{"n_layer": 9, "d_model": 256, "n_head": 6, "n_kv_head": 1, "head_dim": 32, "d_mlp": 1024, "vocab_size": 512, "activation": "gelu", "norm": "layernorm", "norm_place": "pre", "norm_eps": 1e-06, "positions": "learned", "qk_norm": false, "attn_scale": 0.177, "bias": "none", "tie_embeddings": true, "parallel_block": false, "init": "normal", "init_std_qkv": 0.0244, "init_std_o": 0.00575, "init_std_up": 0.0244, "init_std_down": 0.00575, "optimizer": "muon_variant", "lr": 0.0103, "beta1": 0.95, "weight_decay": 0.025, "lr_head": 0.00876, "grad_clip": 1.0, "warmup_steps": 200, "schedule": "cos", "final_lr_fraction": 0.0, "batch_tokens": 32768, "seq_len": 256, "doc_mask": true, "train_tokens": 208600000, "steps": 6366, "dataset": "wikipedia_en"}
MLP neurons of a small language model. Each row is named by its layer, matrix (up: input weights; down: output weights) and neuron, and shows model dimensions 80-143. Each number is 200 + 20 x the weight over its row's rms, rounded and kept within 0 to 999.
After each neuron's rows, "fires before" lists the tokens most often just after its 100 highest values on Wikipedia text that the model never trained on.

L5.up706,217,197,201,193,196,190,191,199,239,205,211,215,207,193,193,167,177,183,179,189,196,184,200,169,210,187,158,221,213,224,179,181,194,200,167,190,202,200,202,208,212,213,194,204,188,243,230,219,238,171,229,192,190,228,227,184,197,194,180,176,198,188,185,188
L5.down706,205,198,182,173,218,224,214,215,194,179,203,241,161,208,212,231,245,208,218,200,210,153,185,182,171,167,213,204,194,201,217,176,190,224,216,211,169,175,196,186,194,234,208,199,181,171,228,228,185,200,207,186,198,198,200,213,194,172,218,226,197,208,208,193
fires before: "==", "-", "h", "The", "I", "==="

L5.up729,251,208,229,188,202,208,218,175,225,219,235,212,161,220,177,197,205,184,185,218,213,192,190,215,208,208,197,187,219,239,215,187,189,230,223,203,269,201,175,166,165,185,202,183,190,192,219,188,194,206,184,216,208,145,224,160,197,206,190,171,202,189,211,181
L5.down729,179,206,191,219,200,181,202,197,191,216,168,205,222,199,181,161,243,191,210,204,231,211,169,178,226,173,211,200,228,210,187,226,232,226,221,168,205,199,205,197,192,190,200,211,162,186,192,199,187,228,197,196,220,220,169,226,219,211,212,183,194,185,209,201
fires before: "e", "ed", "es", "ment", "h", "er"

L4.up481,208,193,244,199,205,186,219,207,226,215,210,213,224,178,194,211,228,230,184,200,197,188,162,242,168,224,182,211,177,221,207,180,204,208,194,207,190,225,214,225,222,200,202,156,187,217,187,224,200,181,198,218,215,211,231,220,180,174,185,202,189,151,223,209
L4.down481,206,206,177,215,174,223,213,213,210,227,176,179,184,190,191,195,256,194,158,197,229,193,211,187,198,183,176,208,245,220,193,200,179,251,174,217,202,178,187,177,193,253,199,185,197,192,189,200,207,189,190,168,175,186,228,183,209,204,195,205,238,198,159,188
fires before: "y", "n", "p", "ld", "k", "r"

L4.up679,201,204,180,196,215,183,182,207,169,228,216,201,191,209,215,210,201,191,212,224,214,196,173,251,228,185,246,189,203,187,217,161,172,170,198,186,223,190,201,195,194,228,204,138,185,219,193,207,169,161,199,178,222,210,198,215,194,197,160,176,222,177,209,164
L4.down679,203,211,224,172,190,206,193,220,177,166,191,205,175,182,208,211,227,185,227,191,199,212,208,150,211,194,196,165,213,189,198,186,229,218,199,159,197,206,195,215,183,213,227,194,222,241,223,223,184,207,199,186,191,176,216,202,219,181,225,233,204,188,205,228
fires before: "ar", "ation", "d", "t", "v", "og"

L5.up737,202,206,191,210,226,161,216,225,194,199,207,215,175,186,198,211,192,207,220,206,206,196,211,190,200,198,172,212,209,225,206,216,200,186,224,205,232,198,174,219,215,238,202,145,200,242,249,216,194,187,185,216,209,166,173,196,219,214,210,162,188,213,198,192
L5.down737,225,194,215,213,197,211,222,194,195,190,223,191,203,166,208,219,185,217,216,177,196,212,198,206,211,184,226,178,184,201,233,168,220,225,191,223,196,200,167,183,204,186,178,200,203,207,196,204,215,222,185,207,212,193,205,180,181,191,192,188,209,198,171,178
fires before: "ed", "op", "e", "y", "o"

L4.up979,170,197,229,199,198,197,205,168,215,185,217,202,194,216,189,194,215,247,193,185,200,184,228,241,201,161,154,211,206,188,172,171,214,201,194,172,202,187,202,174,223,178,206,218,161,187,196,249,187,193,193,213,169,227,223,205,204,189,229,226,251,231,167,171
L4.down979,207,200,160,223,200,179,210,199,178,187,213,180,185,209,206,208,192,202,231,229,182,203,217,195,188,180,209,217,190,166,202,245,182,185,169,177,189,204,167,198,200,228,206,198,232,221,207,162,203,201,221,219,198,179,213,179,208,175,255,175,199,198,187,176
fires before: "an", "al", "ter", "in", "g", "k"

L5.up759,187,153,216,215,172,210,221,201,206,213,192,180,192,228,149,239,183,220,183,198,213,216,159,190,202,192,178,246,182,197,196,193,221,178,192,195,212,214,189,188,192,200,218,189,207,190,206,208,194,215,223,230,184,207,238,214,179,224,205,235,187,192,211,183
L5.down759,216,237,210,229,205,205,197,210,227,212,210,198,224,177,181,224,166,216,223,250,181,187,191,169,186,185,188,182,235,161,197,165,178,204,213,204,196,189,155,213,191,196,182,203,202,225,200,163,183,222,193,193,196,177,199,163,229,178,189,230,210,173,180,219
fires before: "g", "r", "er", "p", "ro"

L5.up107,212,162,187,194,183,192,203,210,222,235,194,201,206,186,228,184,223,189,171,197,229,171,185,212,183,189,188,212,235,218,224,224,204,226,231,198,181,212,231,186,201,199,176,197,121,212,209,234,204,179,223,180,173,193,172,189,220,215,204,240,192,181,197,214
L5.down107,205,208,224,154,202,229,195,228,193,220,170,253,191,186,196,184,199,211,174,161,202,200,205,186,189,188,208,196,191,175,213,179,210,210,172,213,195,241,189,219,214,207,161,189,60,195,211,193,201,213,220,212,225,202,216,191,232,198,198,193,169,163,184,207
fires before: "==", "The", "===", "I", "H"

L5.up438,177,171,218,170,228,181,189,206,200,207,198,174,172,210,171,226,212,204,209,199,211,208,190,170,229,239,230,212,202,171,195,217,184,235,160,197,200,226,182,195,211,193,191,233,211,235,192,207,225,185,199,194,185,192,186,240,204,206,177,206,215,209,198,204
L5.down438,219,194,193,176,182,168,196,188,172,218,207,181,159,184,224,153,223,201,203,195,217,194,198,233,200,171,223,203,229,208,201,207,208,192,204,198,163,167,184,163,241,181,165,213,204,209,210,212,203,194,153,194,197,156,222,172,226,174,182,253,196,173,194,233
fires before: "t", "as", "le", "qu", "ul"

L5.up1,223,209,183,189,198,158,241,187,201,256,194,230,163,168,215,179,199,199,205,240,193,199,198,217,195,179,167,201,194,205,210,188,207,191,215,196,223,192,194,181,217,180,196,182,175,190,204,197,169,176,201,178,187,174,180,206,177,214,217,229,221,173,222,191
L5.down1,187,212,190,204,212,207,187,224,197,183,180,177,201,186,194,218,204,216,170,190,184,202,235,186,183,184,242,175,195,157,201,177,174,209,224,180,178,219,217,220,213,181,177,207,180,235,170,196,243,208,210,222,169,232,197,183,203,213,194,200,193,174,199,189
fires before: "e", "ed", "al", "g", "ar", "v"